From a checkpoint of a small transformer trained on Wikipedia.
Size: 16 layers, vocabulary 8192, 50.4M parameters.
Architecture: rotary positions, biases, untied embeddings.
MLP neurons of a small language model. Each row is named by its layer, matrix (up: input weights) and neuron, and shows model dimensions 272-367. Each number is 128 + 24 x the weight over its row's rms, rounded and kept within 0 to 255. Numbers have three digits each.
Before each neuron's rows, "fires on" lists the tokens most often at its 100 highest values on Wikipedia text that the model never trained on.

fires on: " a", " Cha", " =", "A", "s", " Sa"
L9.up2607:077125128109105115109156113148142130120119148146131138102126127137092146135128149141105119174150143149092157145127105129114134109158160104163121119172116111124079073087137139145157135113104088151113111152111119150113170141116102141120126167099146165152126096109143104141111124150135126114

fires on: " |", "s", "°", "'"
L9.up566:139139079100101139107089123150146092145095084145093147135132127139136105116093145155137142142130133109101179096122118161164136129135134096126101129176126111092123152091162145151131146123117119105126113096120074135115156105086113168126150116135166170126136090153086142100137120123123141100

fires on: " a", " Cla", " conf", " have"
L9.up1716:146152144117108102138112117146139168098118138102080135138153125168116130121150166133125121133109142081088125154130098100182172106103089144121146118111148148118100110122090127135113122138116118111157101157162090143136141124151125117094160118139145160159113129134097148124130147156122154108

fires on: " the", " Gi", " |", " 0", " The", "igi"
L9.up712:113105122129111133082126126159177098137162123147162103124128087095116131123164131092115141156117159098157150124170151132122101183135113124156109167121148164177139105117139152104127120123182117151117129146151143177133136108114118099131124170108129115151132151179129139114127097118148124117

fires on: ",", ":"
L9.up2899:160195075112113166102182155129114142114134149120129128119118148140139121115093145108132158146117149120118139139119118112128133105124162115135148085079095121170129102108123076149135108106148148142098168159093108109117132097108143172127116139126158141123135100114100137130121138129124113150

fires on: " |", " of", " qu", " following", "|"
L9.up1806:104119122173106138100127120129148148169125143139139113107118083133111107151120126103162088111147132130100122139099133122135142115152153155136104082141129123141145114145116143091150104182155116120145139099146106158146136128092115128102139122150123135118184106149099157134116140147093136093

fires on: " (", "-"
L9.up1965:107130117153139122118104101115148138118176133150122114132120178124114071147149108127108153180170142130124094112129131143150119116132123100132157096142130169108151115124100114129120095119110146094171137119110079134125125125097155137102115160158141132129119156128120143145149169115186126136

fires on: " the", ",", " of", " in"
L9.up333:120149150142146148115149106102131104147154127130127133106119062117115115152115166090144126119130136146109134093105116138125136193114101105150149154109109161145147117142176120136120106066130140120100106116120123142173145107197109152142159129072128100165168073079101148158151149120135155086

fires on: ".", ","
L9.up1753:065124103137162148094117172130134157128120142085101161148126131111167149106098179137116160114148087137143157155110136159174106125118099144103148062153112102083134122124097114119127088122175095153102117107172127133160132111177088112110139107123108085137117093165128145107156137144129161145

fires on: "l", "t", "r", "k", "s", "b"
L9.up25:123128127131094132151100161120136087186148156097124141151087138137129079129130115104150128119106105172104145133149133075136133145126165116138141143125141138167130156107146107119130118110177098152177119110122125103135099060123143132158132113089118125115135142079145135093127150137121096084

fires on: " and", " most", " an", "ly", " very", ","
L9.up967:148162112169144112137194120100055109109105127123095124110141101136124155145152142146144156158130123139158126100168142103153116116120095125104132100073163101171096161138130165124136096169106167146153132128100169102154085112100118133124147157129139138098146130114105104119098122195094175173

fires on: " the", " a"
L9.up103:130099151083156094089099132127073116120135119104144155121123109147096119177115127150140136103119134123111129114156112117148107137142107145142099169170131125151150123117163137105120132175115156131152153144089128129145116129081082122086110143098138110155138156147138145143101114151132142128

fires on: "\n", "-", "=", ",", " in", " and"
L9.up3050:101124160146140097119087157162136116149103129133134179134139105113148127154154153122104075140137141173129105114080147179119122108145139113171151132103144141131127170125115122116106116112112148131093127143099128130097120163133156106103123140158110088135114193142077100130161151105133163120

fires on: "'", "-", "s"
L9.up289:136099128132153114092094132157110128141147128130151108112138122132117168141116100082168088076108138151157108099170162150115138106155113128132159170076129092225130145129177129113103122142090096123138130132147115108114101145129099153143103140154156129117133166127102155149131159160154133093

fires on: ":", " the", "p", "s"
L9.up72:148139106153179087116152169092160149103161139120140149117168171103113099121154125107115109101111072162103132117148100160090125137109136129158133118139151138174134117160132100134154097118121105109140146135097064077161158120123130172145134183096090147062171123121153158174113094148139104101

fires on: " |", ";"
L9.up1481:127113171133157148085120160128109137104153129101134094171115112145133152099115115098134108131122145101092142200091140085118102152124122150121148138123146128127137129119117136108132152130104140148156142099137105116128093137128140157103089147117104089152107172142148136146139134178124114109

fires on: " of", "=", "|", ",", "-"
L9.up2086:146134122111123113136138131135119114129115146110184152176145159103114182140117127127091129156110150153120105134146133147136135137114140139147128109122129125089127096125159164124119122169095115118172173124139128092114088171093156175120146121125071147119134108068103102087148101136102126075

fires on: "=", ",", " and", " the", ":"
L9.up283:119103138107130111118134123104134094105121140104150093160137172122160171098088122120136124132129103088143108095120164102130125114131116115167098132079112123211146142127138108158088157128125139140110155148115124118098122145110088158148100111118079144125107132116148134116178128144068147117

fires on: ",", "."
L9.up809:108151095121162080133095152112174138102126131111069104155104094111106105116126178083114111122173058144119123165087104142151154093136151160096140080152125159121153127107112198105135132113105133144130106073144124086170141136139107129140124144149142118110085115142113133111126123118135091090

fires on: " |", ".", " m"
L9.up307:135141128108128146086091138079109183170122143123101150124126131098139138094108144130130081138114120163166112147133138094113165166118165121110123142133163103098144102140103078143079104153140151164095129152066117143135132184155109105111145150128100149134157127107156151124096111157151158160

fires on: " =", "="
L9.up115:071093143071091120099119156085098089123139129137081130158097148109100135130140160107121093110139076125129145127157151106120122124131144156133129151159118123094101163134107139120128104136103115182093181106102143142133125161124195127133143140148130102148139101167139159130124143120153110115

fires on: " of", "\n ", " an", " a", " born", " to"
L9.up2032:132150123129121150138124136099075147133131121159139116138145100111120146142125149117132135158166161171140099106130126133081123126118105151115130125116111116134132171142145103172133120144137138133103184124117151132136140184119129125125157136159148132141110141086141111140150089159124129094

fires on: " |", "-", " de", " and", " Ab", " Green"
L9.up2432:174143119137125149190116154097134125127118119107138161163152125104131140139163129124097154090121137083186150121115121125127129108119145175098125150112142156130144140125078121140116111162098160102175106146127129131128163092130102099125178152109160115091113076099130137138124137110087115108

fires on: " (", ",", " from", "'", " the", " in"
L9.up1432:160148109133143087082130157106139150130134082097126111135177116125171167102103178132100113076184095095166138126119119114165126106098108144133146118135119185117143084106118086098118118110139117118122143124150162071107157109154135114172122094126135128164093126134100108150080154146149177091

fires on: ";", " |"
L9.up1370:114125108150127105109140098153136132146116149152185118108173120137099153132126079131087069187113146096137112161125142124098118163110103133100148162122133137126108142134098115110163113144107164153136149153117093119108120105144163129099127117131144093154172161114149146167171116066113144125

fires on: " |", " of", ":"
L9.up2420:086097099149133114132119134110097119114124149145114173122120066110111115081140137156114091136115166117093124119113149081105122106068143103157153133153108151150112103131096094118117128134135136130113151142115125128109107136133126138189134115156114127117117131118097107166066105083129113161

fires on: " the", " front", "l", "er", "ing"
L9.up1180:100122131128184127157083126142137136136122143153149128137109133135161121138154126097115129156098103109063130089104124097121081102161139131143105111126117114135142164128120096106107124144137170143117064121132128124127134117073144106098135104140140163121111146146099153119110106151104160142

fires on: " The", " |", "The"
L9.up276:151132129115171161144149189092137122157097179101147106112100097124141104119125163160162101144115083155114117129147155154091145156116132136137124166113115129143150105134149107111106118097111141183144149118137101113172147119114102155085151150125129129097186171098136130142144143142143146141

fires on: "-", " re", " par", " radio", " Inter", " inter"
L9.up474:156091151155113117142128131123132078125167109094128188131123090034099141144122120137114139102136134129125129147093100136132165152156161120144124149147122147107124117075127142139123115159105087122147082149143113146108101113124080152095093126116169156106132111138111170143160098108132153112

fires on: "|", " |", ";", ":", "-"
L9.up1011:130132070091143127114129127125177136139161097115183150134164102097125155068114162152084141164149111100097146134128157149150130124167094173119135138144150131150113124096110117134109116117130127162131148154142143129186115104144113131125101133111170152116115100166129150096123126121074135085

fires on: " |", " ("
L9.up1482:115167159121108131083153128126138112139116147124131079078115142109091192148110127149172106127142140163108110145144100135131103122105099123123075097114109091143135137123140110129127069118141130137152139133082130139132121196108073147125131131092138132154148147080130154140101116127114141134

fires on: " was", " of", " Br", " Gl", " in", " and"
L9.up2978:116135102111131128120104134153127108150122124167149145134116147141115093106100112120139154114052115120109105097100147081083133108143138105121105126127157136144114121137137124124119130092140118095108147107128151193089124062142145096094127102172132081096126124112066151153164164118144160160

fires on: "|", "-", "hem", " 1", " not", "="
L9.up2127:154118104083128145160122093146121110150109122111118155149121165144158133118162097097124167130078158134150121101093124138123129174116143092126109121235113163107150093114174138106142130140163158154167100136109146106121082127095135170117192171116135166150105116134148140101153143171087130166

fires on: "'", " challenge", " X"
L9.up611:137147133136112100097127124162108121111121139111080086110199093095142137142131169152125129137110150113155169136102166118130121145114164133152133176142081140135113080105092100170110103133120129116133097146112144139145121113099146129154099110181142138110161085128158132177115107129128136102

fires on: " |", " ("
L9.up2913:116084109136116105119109122130109114115119110104112136080111118118139158142172129167125130144144158142123135143153089165138126109117111135144077123103107129106161152156152068135076127155122118134108145108109136156174134156121128146095136170086117136125117170101119164161147063149172108117

fires on: "r", "k", "m", "l", "d"
L9.up2173:114163152132123127183135123126106095106118167097129148153133163158151141125149149098127143145137131127101138146157107135178135105101142092132111150178146161169142149121132129114133147101203129120152107117163142119109111132138174126107117143135149150158138118127166139110122109157110106133

fires on: "\n", "=", " =", "de", "e", "'"
L9.up592:130123148132097161116103136151115148133127148157114140148140134127127116117079108112090130127129162100157121156133142137096100142092111078130153142099114116138118122088118130123109139130143129134114132142097136116118134142106142099093172133092153165129110166147105193094154129116123131138

fires on: " |", "born", " –", ")"
L9.up43:104122125160144145153130156147151136103141072151073132155115145152135154156098143132125143096169118119097133174159108112156100154088190173120138091080141119136133137140146107140128151096085147145153151144120133103133136126146155127134120120106136144144154119174115091139194112093116148155

fires on: "|", " non", " inter", "-", "er", " sub"
L9.up428:146064165150141163143071116099167072126097095099156145171117172094141155140180119152128147064179078151114123113100090121147131135116118135169131118175132110157147119127122157114113172151073151102149103153108092127089145145148092143135102137097122107122112113137111146134148126141165169144

fires on: "\n", ".", "=", "\n\n", " |"
L9.up2611:131166177093150148146111107170120166135140107103163120126110149117104139110106137139083104141147098102058133143081130110115092150126083136156096120095102083144149121146150098108117126128146116109158097137153131123136137112117074151110125095143123095137141141118132135161131155117134086112

fires on: " an", " An", "Br", " Maur", " Ga"
L9.up2963:123105106119155140146174105106131159107073116122095108092145117117163103070162107153120147155118138157169104131187104119094108089142159127150122191136145125139075143136121114108099146149161148092187132115118137116151117121090155146105112144108138142146152134124121156093131109134108148125

fires on: ",", " New", "log", "ug", " Alb"
L9.up264:136155108139144084114135140121110139097124121142137141123099127097111130128116151076081145109111121114147146105159137126154119119127155152135105107122166122140183079096133088143140126137126127155112176121145179127119125127126156099142164179116123104110083129097077129083157148088149115075

fires on: ",", "ici", "ti", "hn", " to"
L9.up2319:148117121166131132127178167096147112133078087131153122138108174149142134115143142081138141169128141121190124128135119117131145134124136101157120102133116138156129122141150163152114083094118133142108093133150153139149105155141164113133095091129090138125136145134137100118110142127111121104

fires on: " |", " 1", ":"
L9.up1799:092125137148159134095119150133110135135081075130139089125131090143146170127116099129122138130113132156118150122081140088109069133126145151136128172135089128135147126114112134128101110137127119135144094114104123173125095083122126207149138127144088139156123114139096144093141117116147136090

fires on: " 1", "1", " 11", ".", " int"
L9.up1378:158117101115105134090147121075105134129136103138106144153166139112144151119107107143119145144112145142156120156130159177120127118107153090103102123124158137127139119186139132090146130128137113155160125136112116149126113172125118154100077122115129098125130101127130146136082122142103115123

fires on: "'", "-", " Di", " of", "="
L9.up1204:175119184128129150138124127161139106118105166136125139116115115092111119120146116119137116135144101163129151140197126134114156127144119129159151131109104167104144134111169117129134114106118109099164126148147145079133142135112102095163136169135125100099154149150108096137143075099078097105

fires on: " in", " the", "In", "|", "s"
L9.up812:126081112195182109119153134141123157164116111081173164151130111111149102135125168164132110118175101108103184131096109114137144143099120127144155154144117088118083151113111101048105083143153123157093149103138098118141147147145136139171130145120146119101113120135140106173171075134122152114

fires on: "'", "s"
L9.up3010:082137100119138153092122117123116134178138146098094115125149101116150114159136100101151116092095148131129132095096108114115109174129123103145131132148086114098159130147134178146171098117130125136140090126105140120176151091147147086145146117130152133106148128149101154127074114126110149106

fires on: " on", " Bi", " bi", " co", "on"
L9.up2174:139098116198129126126152150132117165132129129092108209119130125114124125154123136134173123126105159112105139147109155107150105121152061129163093154150094150104113151111101104160172155102132108145097126131137145086114112157108150096131127131107117130113110133121125152087112112120149120138

fires on: " |", "-", " AUS", " Ga"
L9.up1352:094141100121105121139169131138158144111169095139116149097191165165122119153141156142093122123140123100104147092129125144121119099152125108130125106116129115096103135145078112154161103169165147159132164159172103114140104099151134162141125135163123129095113168136133136119186115149111154096

fires on: "He", "-", " He", " Hen", " It", " what"
L9.up1707:116114118152142138111160130127153108160138144148093106118132145112140124142135143124092130156157163168096077122090138124100135136120151109132136153143122131126131149087150137153130146164102086142160138140120153157086110121118146171098086151157168195146132131142140169150127122135154111173

fires on: "-", " /"
L9.up1597:117134110109119142153108163097113141170156087151144074140145129164143069172157132104081164091131136121117090101122136131126099105132129125152135114128158122151121125108087101114099129105118118152157122154081107108130147119112096114109134159108147126150184163110114110137138103141117117134

fires on: "s", " un", " Un", " that", "St", " St"
L9.up2934:145088113151119128101137159129088138141130161129113132138142080113143102113132165145154105156102165169152100113104119136154176131127088092166160126144130132123118145119130126171145122153085152108093111162106115153085128086109139116110136135140103100100136142133131144132120170136079129112

fires on: " |", "-", " $", " ="
L9.up73:164134096101120121080148136142074083151124134109129126099117163120128142129116088104103146128105146113118124170151120133119135124095133160154225148135127143127130161168144144158141148155171058152130090134117118107106093134152117185151129095128093140138113124123126137159127130104147108131

fires on: " (", " |", "-", ";", ":"
L9.up2609:134136129141177093126142110146153163136139163150090098131130149080080172151145096122108174104119158126152084112115073133116138123091101140146141143109104123148174129109118177156110089139165152126131122118130121095090104143140146160135102128118139129182091142095111145138132150146155111136

fires on: " (", " the", "{", " every", " any", " a"
L9.up868:142134144143190154111123140122151131110136158128145122194116159090111150118118132068151091153140116151128145105130098085088115079127117149145113106132128125185191116128099109129072084130126088150141159138094131126111151117124106159138145153120126125135115150081122122164139144146163124118

fires on: " United", " the", "th", " Most"
L9.up1058:132106099103148130139105082136076105104105133166144127157144105112150154154168122070117148146139154168108141111118075077140134182156126130164121130121130137135138128144104110098135115120073130141109124136127154131141127126147131084126109159131125115154137132122141113088123140116107134091

fires on: ".", "\n\n", "\n", " 1", "1"
L9.up819:129096111141108100112138127110111148151151126120152170113142134160129093125114167122121095107140102165140152120138139100125139090120120099153075123109145144127100107145108120165074138084167133134144112151146152102114093109151174105136151153108157163193121116150150121098139116155113130130

fires on: " |", ":", " of", " the", " at"
L9.up1436:108117130145156100115144133144139125128184125125141156115123106105149128076149137114083110145122130108142095131168102094084119184106151111164121179129115164180149154131153136149122151171096090140127097161123180112105128128118095090100168129113115142112110090176103126102136129134103130148

fires on: "-", " the", "en", " International"
L9.up553:152097091121095128145085165110055092143119121096129146151104118113152164172136124137076117104132145103154156079138144165127054127143131157132133136111097138141127128141083174103126138150130129093126144140107153090105143160099183103103107154119134140106160108171156090129098077144145196132

fires on: " |", ";", " Li", " ri"
L9.up1139:105140102127126088121123121114096121136174103151115131137151108108091121142133116128097127131130147145102131132097086142075143092114090145146095125166085122146062123146140119145122122084150131102073164118136145102094118101089119138098135161119128127104148124151106107169133116109116139132

fires on: " and", " the", " on", " \"", " of", "ed"
L9.up413:127100095154111134098144164163133093104094119127123148170114150126137129119099140150141116135145136068139156106123124127117069155112097108119094140103175199147125151136129113143084109122096114124129143137100116156127091113105118119138076124094147147161141151136087153127145103096096158093

fires on: " the", " before", ";", " after", " his"
L9.up784:108112151121155110107110129141154115111127175115156141152130162100136143157153135138122166101158123102124100107142109136148151126134151106109139139161134178148114149130131127154110111122102120128105098141103118167139182097113141134137090137172084161130150123132138175130160120148145180133

fires on: ",", ":"
L9.up136:107145107185144124105173171169132119114091159112149119122126134131134162115117128125098159123108091118126114105134102106155081117150168115125161118099145124159164094142114082138085131129166153120115143130154075141160133085125162132117114169114183087082147142115114113121154149146130162095

fires on: "\n", " (", ";", "\n ", " \"", "s"
L9.up1651:085134107113141121130156156117175084154140102114117144138140147107127139094105150147116130082117167133147180120129083112116125085169134145087076120097172085152165113130173144121131149133129139130152114154109116163094137109118135130098126120100119102143135138114132114103083133154115078101

fires on: ",", " |", " of", "em"
L9.up53:139165151158170179181176122113117181160163144109121097125108139139171087120147141123113129139134125100189156135136153114107138155140121159128135103123143126106130134097122118136107148140133116117102134157094109098128136141122143138128091123110100101111093139133138163147083157142142144120

fires on: " to", "a", "A", "e", " Ga", " A"
L9.up2653:108168199139117142109123144143203070174082142112136104092122114140147117122159134144118163134116133138128130131124155132118129113082136104137138141099067118151131146119135118145119174130137102120118138091105112161133159107127132147142116123160163133147108127082169168151116061164095163099

fires on: ",", " while", " along", "ir"
L9.up2478:112172082157150147140143142154126129138095167087165142133170091121146173111215116118109076143127148173158093132140125143159132131139131117133141141154140127160167164102140156178133086169124116134110145136155092093112132137167164159143082137217073157105101132143128145147093122100118135092

fires on: " the", "unt", "  "
L9.up1955:121079127103150154148132114130115115115122144154113123154132160166180131205116147139123156140130098117117127089111107129106099170138152139125085165105137154170185113111148084114141146147111138134118109142107114109150105116140131094140106128161169132097139124094138115114145080132129155156

fires on: " |", ".", "-"
L9.up1372:118076165075133138101130163151149133135101103127122150122157141103148103125129141165099133144115113163127130132137098159118135113106128149118127169124138142137132119186139160156117135177144095124115131122116137110111106127168136130135138115110134118134125091137123114113106120138072134121

fires on: "'", "wh", "-", " int"
L9.up1618:113123104123126103175117107096094109115120094118088165147172124088117176177113092121114144109118125123124129146102131156120171131155131146171092135126160091177118115140130129116106129115078100135099164138117125106133108087133097113131123133137143120141140137173126143119180139133098149122

fires on: ",", " of", " to", " was", " as"
L9.up312:114107101113119110128122102159136084105151155088090111112110096137110116119133136136140153131141189140149119085110167117122151144171132118134135129143180130139123150124154164105140095130114129141097167112146153102163114099096146167055131160109116105142090101133128128146153128152119130143

fires on: "\n\n", "=", "O", " Mon", " To", " No"
L9.up1299:119146116143109151119115143095137129139131156111110126113109139103155111108127119132122184148147135119102126169081090112148114096116062144129119092118129141086135099138131122139116128105114121139090160127098122148060135127131131160125136087151160144118137111120149106114133100084101101099

fires on: ".", " |", "-", "\n", ":"
L9.up109:138107116130129157139110104141107125121146155089120138125116141156139104162183139125129168109103091106141124153131097102164123162119134128138134160130171145140123110140135118148111134163117098112126140124070125151093124150117132150114104126127060137179104193186135130128133137110125101149

fires on: ",", " La", " El", "La", " el", " la"
L9.up2009:142123157170152132130227123118122159126131122121144115149090092126102104113107086105108139120141142093132110123098137095129139103109127145136092128086144092122146150110134136145114125113112118135127120127092091129151132152161162148120149176130169119115090113148130152103154157122091147093

fires on: ",", " |", "5"
L9.up2628:113070138108144121140159141074181150119108191141179127121099099128204116131154155134155123164108154122174137130122166110163121095129125109145137115114112114091152167127122153138137147135089117129107105126101139124134158084189172082122123161187116101145151164119143102076111120157083142101

fires on: "-", "\n", "|", "de", ".", " Party"
L9.up612:150188177193114090130123149068123117168129096112123104141134149124130083138115136148092164124142138110150145133139125136114053108139095138141175161113104130151129137113147150121130174112103136106181143138120140128110130100101139107164124147119125122090132162135170157141174136136123109106

fires on: " |", ";"
L9.up2541:133138126083140135127125149109184150130146151074096121101117126102124093155118093117106108116154114123087096118119111152115152131128111157130132139171160093089147102111137133084093085155147181159123130089137106121153119134119122100150132121137114133090071111137120154138131118158116149161

fires on: " |", " an", " a", " most"
L9.up1225:144144181145155108090157133092121118146144127151147113113096134160120140107130129096189154112159122182166132110174166147093074104150122121138072165132144113166123183109122114129133150150152086132118191142111106129123130097126125137108140109124153104106106164127135131126113132159089143106

fires on: " Mi", " inter", " all", " Mon", " on"
L9.up2675:108150142154103129105162096139133108142120128130132127136109123092136133108102104164156141082105130147117147108089132130188113125121119122152119124094121146139165137142142099147169137116101108142138097160114092132127158104128161133089116150134115112142140117114086155109169159191133140159

fires on: "\n\n", "=", " medal", " =", ".", "Th"
L9.up2475:159154118153112131121121150137122132153066123131089161135132103170133084103101147119130161170146200127098134146117081121139128115167185078134087135143110118052097090158128126126133141154129121124150116145106098112155065141160126136146167151113144165170116116170136164109098165130151105122

fires on: "-", " in", ".", " the", "\\", "–"
L9.up1529:172155139144159133146126092115126125118162100116089125114181121075123100153150158107090133151113137094150115092122145133128121118109189141157118116090122140209140123114129105076124155164153134121137126132136077144149116160147129122130110114159140152112112089165110107099133096167109159089

fires on: " the", " was", "-", " million", " Total", "ingu"
L9.up807:133107100123164100133159165132095129127119109119138128116134151132106103136101130128115134163084175115124119122132112165114158131174097154140117140169141150140151077109163113146143158111112109101170104145103102101149094095138131130138165122105105154114166091112114110134131130103170110140

fires on: " of", "|", " the", " against"
L9.up1985:136128103143133181103144119088100100104140145131168136160105140143115115125115099154150126112152100109144151090140117130133149128100125103133134101121139140130143115118099167182112102157114128109129152112099100134104148121116139129099160125111146133135163140129165127144139096156128096053

fires on: " |", "=", "\n\n", " following", "AR"
L9.up2820:151123134153103104117144142087155136122152138097137108129114128123132162065135117157146129098141152085098159138093120098163129081093109108131108127174120107131096112151091152140075108138171136136164131115130088141091068117139160139154112134135132107132147108135123110126118143103117136129

fires on: ".", ":", " South", " end"
L9.up219:120144115140138096190089147093127112144087137184108144127146153122123089156172115141093142114090087144097142109143098137163118106135135143170081141183099128180129106137128120129114128132069092122130159142150135159129086160108140151137097133118119171167103140182132147165113118148103193135

fires on: " |", "umb", "ur", "urs", ".", ";"
L9.up1543:118132143121162105145116152131156100137133094115148105094169089129160137126181109107117147150117156115081129131112129164126161143138146144114079106135096159151135166129128098126117148162138161203182122122121104144139142079172141147131103123078126130176141135121144117136121091177104154112

fires on: " on", ":", " 27", " completed"
L9.up2249:138153115096139136131124177178112157102170125146119177100122134177146135119137145116139143158111181155154123146182142094122127138128168128113137129142132125113108112143108075122134103129158166120135144157110134153120153157111152078132109109131157127088128136096137119165127108164144086124

fires on: " \"", "\n", "\n\n", "\""
L9.up1797:128094150111186098123133135137161123129128101140110100108171147158090132151108164098152138089136103102138139136123154116130139124091134135151112099083105136151091125124140168105145121148192101129154127099138152108144083124117128125154106152122121144136139133129150146149132142133157150142

fires on: ",", " |", " to", " and"
L9.up516:128090117127150139153098115128137134147090104116144127098110118124136134151129122079103152124148113138187104099150133156137127130117113167130175137125162133179087116105127103138076135132141099119136125070142142104121075107166120176136154134088151088109110121145127122187141137088094115119

fires on: " |", " of", " the", " against", " The"
L9.up1497:119084068131165156110132127145111135132145137141104130136121096104101110110132144120092166134138183076146105087128084098120117130111133146137113168143137126170114133153124116134149091111147152138124166078104151118130165084183071171092125149167107121160095128117106172123126134085126161138

fires on: " did", " was", " Gu", " of", " He"
L9.up2236:145158146082114114140093122120145116123139109160107102113133127150130112136120130114116109146173161162121137140146145121106170116121094197122108115121108163131111164097120131116140117131158088108124130126126170119128135105096146133131145159141128118155131118137109132153166094117137120149

fires on: ":", "=", " Men", " the"
L9.up1342:134124169142105113149124139133075168125103129153106097143111101118169069148124089165114150142135104098159124091145111113165163155131149162155115119132105105168148134124107131181163112154140087158168101131138149123114102166087077143107132160143132112106142151151097095142148114136114088128

fires on: " and", " over", " \"", " Mac", " (", " R"
L9.up2775:101129098098130124124049115145141108167140105100139158163166175113098137126107129110132127119140157116141127169132131093099144165134146148096167117104171108121140143157087124113092170123152159158143115171141158128148140129107092083132137116131124125151128171124167123123097169115074146110

fires on: " |", " March", " ele", " super", " Semi"
L9.up431:137105089143142151130177079129088142141121139089173121099112130133118102101137172161146133176135158105134124113131100123112137167109134151126064127117142116104126149133129108118118120175139132111135150151155130129105130119127170118111120154121169148152123150095114115137133166122108128146

fires on: "-", " of", " the", " at", " as", " along"
L9.up106:126126120126110112146114149131135133158125113124132111113151122095150106110143137108105149148139130104127100124123134138142148159102105129119117101153167165109137136093126116112146104101120117084138117148152144095160146067128139120100107159087115142142103142127130161154115108094118129134

fires on: " |", " 1", ",", " a"
L9.up2357:134138110153182093083124116087104138114160164133121137119113123122112142154140093107145110088156130100121103128130131174100135089127148148135120145139132155136114137135116160140114148111088091203115103096134118145140103116108097150134086132133116166080070188140136099110136172118140116131